{
  "n_layer": 9,
  "d_model": 320,
  "n_head": 10,
  "n_kv_head": 10,
  "head_dim": 32,
  "d_mlp": 832,
  "vocab_size": 8192,
  "activation": "geglu",
  "norm": "rmsnorm",
  "norm_place": "pre",
  "norm_eps": 1e-05,
  "positions": "rope",
  "rope_base": 2640.0,
  "rope_fraction": 0.5,
  "qk_norm": false,
  "attn_scale": 0.177,
  "bias": "none",
  "tie_embeddings": true,
  "parallel_block": false,
  "init": "normal",
  "init_std_qkv": 0.0228,
  "init_std_o": 0.0,
  "init_std_up": 0.0228,
  "init_std_down": 0.0,
  "optimizer": "muon_variant",
  "lr": 0.0179,
  "lr_mult_o": 3.0,
  "lr_mult_down": 1.5,
  "beta1": 0.93,
  "lr_head": 0.00976,
  "warmup_steps": 200,
  "schedule": "wsd",
  "decay_fraction": 0.947,
  "decay_shape": "linear",
  "final_lr_fraction": 0.0,
  "batch_tokens": 131072,
  "seq_len": 256,
  "doc_mask": false,
  "train_tokens": 516700000,
  "steps": 3943,
  "dataset": "wikipedia_en"
}
MLP neurons of a small language model. Each row is named by its layer, matrix (gate and up: input weights) and neuron, and shows model dimensions 48-143. Each number is 500 + 40 x the weight over its row's rms, rounded and kept within 0 to 999. Numbers have three digits each. A neuron's up and down rows have the sign that makes its largest values positive.
A block is one neuron, or neurons of one layer that tend to fire together. Before each block is what it responds to, as a language model described it from the Wikipedia text at the highest values.

Description: Clause-initial locative prepositions
L2.gate39:475499486464481546440509505502464456482495523524523466500501509489584486461482476472528447443496477559512530445507458584619461468475470482502505477444564487496511537497532527502546523477502527513563505477535469486539493518522453484497533451572505442505528461568446580511498482488468532546
L2.up39:473468512514464528433555531516536473500511470460523523581489540498531450528412526557519543485483508558502459452503546515545562444469517440475435549548487484458481521512479447472525517587496439557560527565526489537501458468503433540416500487512488402457536482486535590459514451462497536510
L2.gate236:568505539503411503489495476582456500493498557455544476510479506499532528564477465528427591482518519562504417490457448479526551508482523450399501521535467545552526515555523506516500573528461579526557528509583449483500534505471549527549479504546471460535476533548488498563499533475467471540
L2.up236:516532556485475462542478493507502456535471484543453430473484434451516423461579442471540540574488460516545497623530511478484535519562487492515501464586499575529449479447466432505505471401480485439507527516544455475453499542491481541464495420548499554523532585493495536509454434478505498432
L2.gate248:551495486500546452526520497464460499478481535502539529387449489521539428511489506530502499497459533489451414461491559549433491514533458465537509516546499397509514576593476516429434501491489540544490468560476536506509569450490557500489516559436447487555534542573555515470489495427554452528
L2.up248:542464485539486508465482520527467541522534441517480421531519475507496506510517442570526525527511459461565500462462511476609415450517549487535538544479459496476387567490462520507509467502492431525479527480589470535436511469535479516483510537480492554490521444561498567547485522423494505530
L2.gate255:481484527461469551565529502489475576489569483496505517486478535521537474538482484546462564550481475523490569552513495459554519503430480514488551576457461546497462528492529472498547527528528501498557513487432575448489546494478497486473529482561508478547490539527532544527497515448495456524
L2.up255:462524544473500542489527456543544548491528480546466535523472503522497488531502486422491511525479432442438504472497519500504504504461512488477518460457448529527492484460539540476465489414504498489544520470465520504550498386514462479455502499499444485561526486477493488547527598512529509454
L2.gate444:483550457652488505480553529456501439497513516547474455492499491493524499445544494529518503478465442510492485466524473451560450440520538480478569479486477548456588544530437520430513449482527487521556514501506457552477537437567511485491518496503513492541590558516533569491504436509488455561
L2.up444:413518504440533511493506513512485550459497485526543499544495526513505516507508537527501575486442483479520507375457471512537538484449480491503497497417562419474487500560441498479555497516452471459476489561466403514540467514534492521435528399534532461483467515516465549492524507433562493531
L2.gate465:532536444523530471408498520470499635463482482519513459493486484509513539476608492576463463467478554454549471488564541566570486504524552470531500420516530452536524454444515498512477471511603525525468549487622479517510498514572447549483483441516499500512549497502559517501501503523548584458
L2.up465:477498442493501461511550541491458540515458509488532476556537531442503549457513482518454437581482486477465491489534559498552467565533485562505473526482500417546537547554532523449552496496525484475411537498571453500501462512584484568475545443555504558490572473520603433498510475484562497504
L2.gate671:459481523537518440534486558478509522513512503563500501480501550524515486435423490505561586477534521544442385499557535454445468441472496503519520462534447474513488515556555585490479480534487583479496417573538446442456440465454509411512539531469555551516493566506516494491433453500501461543
L2.up671:440509538474499436501490519493479556464460433551544511455491431503444530431462545475513435525486517532490503433449458483492559488522495488449521441459544417528505483512480487524449512464476534514447477495527535543494443506423508529443516452561538487456479512481498523472572495541452424571
L2.gate774:461527526484388512563503510443484555465497454468556530538434514514506468442532498543488498461542488476516547579564455517575459519514540543482399498433572545452457434469560520576459479513483543466519465527553437457521475550513501505498480526500519545514483452551511475548511496524505540487
L2.up774:530511490553437485472486528536437470505566531555549530447456518496516498472487546512519513537469548424492491396487520495452503501527550479498399493520498446441517493536528494520525475522565523488452559580521451564472517571495466524443515555472562479452503535503564556463504445482559478445

Description: Preposition "on" (and off)
L6.gate618:531477458523505482469472467396435574569474457547469522460465527498536374487602527530558520423414470533488479534420493480447436433514507496493576446437482485538483500515514551508526493467507490546493463489568493504512434531519446504452492458560439545499453506494373575446506504545547481545
L6.up618:499477512514438475500462538508468550472490516451441566484575469532440492471531444485437545564414496579522441499477458507491518477485423533522527542487511444402496486480426571466505601459506570514477507545529442448510492502526454486490490524596499541528550510554473497533492465491476492488

Description: U.S. and place names
L2.gate26:514455460529463551464501540503553572486479435542484498564488535459498479489511525534515478459544433467437521468452510457543531482484488510544587525488480502578579547500564394486474485449528555507565489498517488500446547461589472482542453507533536484484455452392471523502479483541560479558
L2.up26:482493434494537572485488564551528523491479527535473359468517507491535508500548476501459472525454552513449520488507493508461498463504459462512491474436435542524519606479480502500475474459526505430536506491516548487543483522568455534497547454564511494535506476463526527499450508466498516498
L2.gate179:505516501486465471548479563599457450482538473463481526549506482528538490498498440506412524546408518558547523475502563475514509539469512473512448518446481450485583444471469562512509465524535503458550502473496501520476568534442476529591474548447482483483424527472566510593492473572449466448
L2.up179:445528493483518582564470472505487532495519481410491534530443507486527560464526475511519522530519501496502542506525531493474489537562509479533447471522457484481523494571499534481502527434493542481519435493485510536438532533440540415432489544528473430528533449522451573527456480584505486497
L2.gate238:518463566501536416524449516541521520481491488510441491510462473576536552528449509466571523544527517477552506508494465512505503574483544487512543471428506412439570468501597559467584516530502499517463486492476518530537510421555443527510491448543545555485448523469474444472509437499437478588
L2.up238:543477601511467511537535501553527486531486497521527511485503451583520515521490468482562549513465524537523485482452480394511511489559525495575488493484574481436507468503540549505604574521523505508498471467452492555448520441475474473484506487536532589428466550494534496526528505496480443534
L2.gate283:538539457499530530593495495518452538480537560515505538447508561521512504495480527468445530533536482484439465532540552539470487490524551490534470538495486467538490534482504506539477477545502463534508471523545464518488458439494438521507473543491504471585508528557586481522476474498507483485
L2.up283:523399577474518483562485460548442542494510530464521512496507511439510465489551418512541519522489510473486463514498554451430512574462472489589564557533476539539454447518477507511552515458521460424510448476504488503440514486510499486497511576504579521544485466584453462531564522486538374534
L2.gate353:542538497466486468524526503439591604536508507480484583472490513451505523492478504498510531505472517507565417557464543568502525536537477541485516506504491473544495425488467450476510458572440483524517531512534497483503513464513496441486446474393495527474475409440476579463489496522489474479
L2.up353:484463482443526574522453533460441482490505530481461499541437457487519511481454473544520544484533552509507495484507523401517445492528436524527613442471535479483531463429450467472558490469501425521389536592447472522557457509492505570455514565513467511459575489540507461505448485485529433461
L2.gate375:520485532484507459480510539520429519501489438486471494509491461517545582568466432500494502543536602391441450501482466476511475496509530462486508602463505492500508496543470545531555513523480517512540434456511538447513501455470553504519490495585480516583452514470508522529483514538475503585
L2.up375:537478471485483519482564589523492557525474413514499475541541514496478464480511546532521464547514504520468529473419513532552480577454507483424567453478472451559577527473587488528553544543476558524452547460584533520501535533543459435556474588448551530485486543453483505512510532479455488538
L2.gate536:490465522491445374490544485465500528523503411457499527439534532575536455526531475518487494594445468568433496483545499496541516478530526509526498471555554513504507534565530454576504562466476510482488546497453586575518579536523494492418444425526549508626507419532552495487456448505561450506
L2.up536:491506417446471516502433519459482529531592471505478560545545440500593448509544472519496480517522514450480451505514439526548569465502483460518517470519493546486463459516525439412507524454487551477565440478434514431477474415486557483508494492476441535536526520497479503553492513496522576396
L2.gate547:519510522511437490492525524511452523478424442538441548478455501467528413487544496489444486517502498612447504539491459490534526474499535470468532487489497478537510435472567490477506479519473497476511493448562457500535498479425440425485494534480513554563563433398514517492515464518492416503
L2.up547:523548455474504505571427538475460437501414503540516495458521525503547540446478486545545532485517436495493504560421489515446488507449520614522547505477530524445435433426560510534557446530531454491514405515460459526489558485534521465420434454496481527440511459504504443515529481517547491562

Description: Plural noun endings
L6.gate420:491495492523511497504488507377507465469493452532523628536472439529512485544494515527444488515452437485564504488516471576477513457548425449474417410435461488512557552511423470507569552473429510530463476557396534504522470520408520451524485523510582555476539502502496525509469490449471495459
L6.up420:509492509504508435422488530458459545537479449459524550572544442565511503504478414475451523423493490517517502514566511538429488421467536509467451495523489519494568488534475539517547482517473539480479500571515459453415529555509456544487502456498573586500552540489521547420486528451494467478

Description: U.S. government name-starts
L6.gate589:563508539517511497559500484484463460552544534497508526465531446529475474491617530454505529584513444532462546528532474541534446450548523521478545470427469469574575514526506507421498471511510507565483495519481480482536477477469493510472532554479482456539453460434459503494515496503481464496
L6.up589:538504535515521523480492513506487438496509499525495508485559511480496531471572464535587520509559472522554521481510528485437506482489521553410555486492520449477544532570479570407518483525525544476503504461478535502499478599451470544523488515453436531488495474424500520499443527508517565545

Description: Word-final suffix pieces
L2.gate40:469501475542464506512506498426472495557476557501441515509459570472486489442487533433575498504595433519510496510515611509489527434522512568505444408492525510477525545472437494508465591505545457440534500476459493526524428498453509519544590469584498500533486448499501462525469444468493521481
L2.up40:488444445494516450567486522432516561526465542462539472504556482451486541460460513463468515472547521433448406440465578487521532502506512510487523427481436545539453486562462504540499552445469481555534471474563477468500494548484510558474489450541542539490580463507512585510506510529548485509
L2.gate173:473431546540568479497560506426465498541427539380479533516530556488517477519531475512497510479480461505521490461552467524490444517590486506522528440478512499438464544521457463531457435556518478521524501494553521516411517530560470535493404529483560476502538417492569556477558464511490472520
L2.up173:487480557494542408530557485513486500526464482468516513490489516551486451461531553510430421477511419506493433455527469527494534441491495459437550474406487483491492547456557478486479401575462593424524450503457532474455550491513497524477556538478516475515443503521501578455451478546530456461
L2.gate275:494466470479451467464532495529458411475484490494549476484484494481426556482462479522413579482505483538474439515511493542511529523530542455458505436467485543517513570465398501528561512452535461550479447576415548495445497515480453561499500425511435469518521490559505438504467509521574499497
L2.up275:526525467489596524452544530568530558493459508495517484540485466491430522494475496503460528555466506542509565557499473522517606490553507520429447496423495476545455525443501532420517479537458550533515459562489484460508490452482506501457516458466502559538540513522460459518546496423497550489
L2.gate320:492448459399433538458471447493543568563511502525507474470413513516491434526518548472449524471488451515462447477438530560506570543539427512466462537515416504476477513466520479548493426445522496471479530561491529534479556496515459488539460496526463522482427500572552449454433550537485523461
L2.up320:504435467534590509485450449505500530503493558557595512487519407510498518492526539497464506467444432440534486484485504496493526439530555501383481504504524488510424538540515521501492503507515504492534549483560530559586505561448540491515578549435514520496533521543509469504544531486504570471
L2.gate513:481471464516547553526446524554494479522487446534561453561511534504526476545512511554445526504495464411461424485538489492491581493527501535480536580512486519477480608484487487487472517432502528507516505534499521493481469383409428571493509501457509458482533518521501543492452489523493534466
L2.up513:457526482606504547564500539546444436516459460548421554450549479529490458490500455494460502495603501421466572469508460500478628495569547471491473497527427517453526528550490513449501553552550523528511517488527461452473455490428448466469506439495485458545545470517479493514515452518477469478
L2.gate528:472497469539465485515491522485553458586500512515494508559507457554486510459464567497489541425540513540457452533560499517544555480505519449499567488492431474425528639496465516454492530510439466554548508513555435492465581498489540444475537448562574534527560465511467444517591512515465502481
L2.up528:451505432506521407488471516488472498568494517440492506485480440536491558439510521510491561504463525553461497569493495447484601533495522579463481489452506570516550458627455441498512498484520550538467544525463512529484515486510497548506563476525469469441471486491525478485495491451538519455
L2.gate668:453498507502624530528530538501530478480492527488515449497493476394496458552468522478516472409476499509415483505431496511461504509489472487507515552503482493557533572520522418537565499491489491519489482504489475545452458471502463442513459463472507504482486453471494453556574467515525551554
L2.up668:485531451597492505578573430461552516529502525500524506540452473507492512485509534500531501504484460486504501487472404524544524466541523458471518505488490483507509486532510550535553376494491634480480576578555526499475465451446434508490443549446530436495534495513517517441468611420478546509
L2.gate824:532487548431510506485535528448489499533490511521474521518433476472496509477507582455478508479521466531518422523529487556491514513485486514457494497494450429484524538524418482502511510438542492548554487520501552527536544545488533535506442422530492515470466530623547443472450454515482505435
L2.up824:496541485470450570430560488505561527494517439585421519485421475534472546517443461484517474498475450488494486534539540510474473510482494534468451531516500485473505470524434551538481445504533482532471461551530586533477526502507440530427495459437475496548515512516484463425482555489491491496

Description: Plural noun endings
L4.gate149:551475503481532512508553566449567538469462513505453452506507508515430522523495550475469524526546506512483502490521617510433571509511499564493505534458495519552501513557449521523584576528592582518539478547413458490475458501524507479489444433476473501517497455508506558541464517522533555505
L4.up149:520559494483550531494538509475511509467482528543503524501473546461513482456548572483522524466546573458573502562504436508507540473486484542523458432473568502552572483444443452482508535500545570472489551505473499484482466503475542591530507484506447533522518433492510481469526508449495469510
L4.gate190:398495554476451544460561543465453496460520501522558525496540483480505549391484599407507479486503559487497532612436472538544558464501480485408459477492477507500543509457547544558533529486505487501458468488464501474527456520439400515516511495501498459500486467513502515444494559454462524479
L4.up190:424584574520497484518482529511543499461503499532508519461433555561509535545542470460507468541536445524462523513440494489537522508552535496404476488531488484554523576492502489551517505566512599424508527526489481408514492436440472498539502555517506512513436565496555472533423525507459472492
L4.gate247:521511493478457552537504565534468465507588518433547507500475534497489478538508517461492516482519504504515448449563416509509505504452443547503563525406559472443584613512476499415515508453552490502487485548510527533554499507511397474509525476533471440465473528511492376448410491550543541484
L4.up247:454492465512489491464561476398509437561487510498475476510521478554465427496464521473485507504493533519504494555479448515643518521471508530502530510517533434516569532527504430533543501526579620500510458518554464506491444435506476480487503517487545440479508467479484380500523487491495506477
L4.gate419:521506520503456550476502543506503521554513431413415484516460586548507461530559520463455497495516521460531527559467529559454533518490494522483545517526492510554506539530468575444426519474519433461544456535461562504519508545530521478565512455582512535570486534516488569482477488511501505477
L4.up419:461495464499563492498460595492504490482424422469538529457504480561536501514573503454489554539539481525503517540472469487445481488574532472490481491476423543550493537524499577500514499466531512503577438568465487603508563482520548512533465544558539472485505485527495507486538502547517453559
L4.gate467:499543478445448479447515486501506537450495540513442530519518582583543536460448528575500398413575554494534464536476480597509495568551483526564509503461488519490482536532442506512502470409487464486503456503487511504505459453409477538566512474490495516582476484448567411487512520568575524468
L4.up467:457488484469538522485495517582564474467552521515501504450490514483443443519572510444499492483493501515558487433488486499511488479520507490501518558543497484502533547575488457500454517473527454473504558549503574524501531462594481543471527476478488463503519436469460507473526564554490530534
L4.gate599:491479419516529490491467485459484546519534459493528547509536461499435546538501516478450505500507478556561508422403441462547456519591461544387426492456472545458482542564505524409511514460498458542494490488475552439505503514543510478470451436541551496525459492449526526512499504510492541445
L4.up599:552466461447516474505554487425498542522576479519495512470502449546419549555527562492457542472523540501479531503484548554518502551522518516462541450589436516530457578469438516528511462500472449483456479537506519496433515508486432471477544433463516468503547594529611447463478525502504497472
L4.gate608:514488470439520519449489465498503488514549484475489508363518513438544498476585462530535509578533426488511459481480502540446576538513506453459451528494458438578504530490553451506502561397538591571506574471547508460525442545553509524567532490574490524481463497429473502522498522446495491457
L4.up608:484547452421522450424469441536457532473558468441429601407515508485556510485506514517481482498527495427569494448387453533495540531485541461443477506456529487521512555472525552472562504597494504555430513554528500490489446501535494533555452561498531500459447508456425482544556512480477446545
L4.gate650:521474487471527521468546482406548518474463480506499535563493474478476472498466512501476548483549450545503534490485438544493618545591483453416494439419445461474445536491402526519566453515509518462467458573549550484462470529406480487444474491449522523523483390540452472486512528466436466470
L4.up650:518437512446534517469510510512500468501512531486501562508531492519438520424468592482467526484554483517587503486527522503470579409513498475482495480489462516541472584490450535560470507438447520478457465603537508552480569496451487518552541482488532491428504486481488469473491545438582519462

Description: Short prepositions and prefixes
L4.gate83:480478498473528474494485496519557508493494486556590518570569514521483497445467559542498503531541521449473503510564462485526456486491476502468489501499459532519509513471481498496477482523476463537499518538500503495468512571410485517569489489483497481565507520519519454518504496460544441584
L4.up83:492539481576463531517500495542541484512491443448560507506501530476446505599430457517542520527444495490417401540480471510459447496506539471506536547453478515525540489465485450505462524503561479440514519494475465471370502486542451542528484458488522428484513531481487474448487472536563490529
L4.gate140:512510570492528506473452533381450505512466482508548564482580451520480519433489485463557492504469497530504366541459548577577522439456514512518515415484500512520533465539455465486540499487469445563513422512431526423495485464482480566411509541541501373471506546481521504456490503418505497473
L4.up140:558564549489516492516530519485496496479524540476465522481488513498511568434562484487474439493554540544455466513522515515448474517550518443485453541479509536546515487456478488517448417497557511570458464525476545492530457443482440444464507483550406471515523551505535428461508553388446521504
L4.gate257:553532544492446464518467489516532537492451534553533499547533547552494516559446497549517445542507521539500453458469560512540518618469461534519504512543462493526549537430472532486439468522506470559510491553505444439508481441448511534458456536451478519558491525498485570489530420467530509501
L4.up257:510502512487545585493522484525480492499532464453475584531461573493479514535497460497492511468572527493465527425556524469452490526528513498511548563540496487470480473558470409506513518544548465497484480480452488471518500459482501449457431517490543532480472527574498536515517455467507454543
L4.gate268:486497566515525470523520531471398518464490494524469632552476527470525515491438493561499475580455532534511542455507510472495525454432544529470471535520543533522550479514388526560494476533469429499448502477514541478493468544495497449480486564474481550570454560480549544519494486537498455521
L4.up268:451516531498540460491485560550471462499485518531490455513556486468501522417457545480510478509477483580522552481589444499455506529503510533491499466510523468470529461509457524520565522560479479462498492441471554478565495535513519458511471543519434512504509558385422530559520521491491475511
L4.gate328:481429575438501585581450508537467506500530497489528549472483462501518448491454511483480535488452454492515469554441530616567531481460476425467457522429524534551457460540495455503547473507486439528465492470505449522514512432469540565467490556410500486493499510490513555459470486455530512487
L4.up328:512468483496513425503519415567529551478511498480478507527530460552496541441458549479453531495525488497540472456490481472429587515523515535514456496467553479532525536536519515555492543494554467435481502495519547464520514477545472479503568531500548595445491453461646481470526473480537464563
L4.gate351:555494550510434454524549515535517486474492436507512520483568514434446503499444503571521490488471508454516523533472475491534497512521471454553525479546462432497488515514482532559551459590489511537407569487428485452461452383517499505466412621504470494470482538436498529451480473478508481505
L4.up351:500511472445442479538491534408501567505488468573462553461467402487517510500429468550540537500508450531364544419441551422492505493471468554504477545440482519508542533497451429466436579474500492497547492438550497551521429443483526475457548546501491562460463475466478561480473457505502452493
L4.gate441:507535470439462485461544508527499468487419578485520497494495471498485477523510522512555577523551505517480436444436504524521542521545548466518565459559487483507495448508509458456500568539517488540462536495589538516491550479441438522539498482465486461506544530489531488478461520525525551622
L4.up441:558514463523499481463525425536507499584526503476498449539516530579484460562486525569525480538562516534515504538480430445427486474465554494553492563484457524458514458491533511469484502485541406497443527503508479515499539492533446488517477476482543490532511427423539488530473469501501528445
L4.gate573:488507464493481581495525490534499522553557468525587519505549478539436404532478473505469517455483495561464553458452428536550478509495416477544467487494456556518509514627524533460497530515471443546475528467471486481517522525540519463505442496497519433452458453512531483462484497550422467540
L4.up573:561495507486562517521549502467464493550456552499588502526479402451459473598502530543538504488531501511445518558508473578498479512550478497571542499545501450517497503554514472541494448537544515551507502505503520570468514572483452561582495518486517552486453547582444590472438517479502511462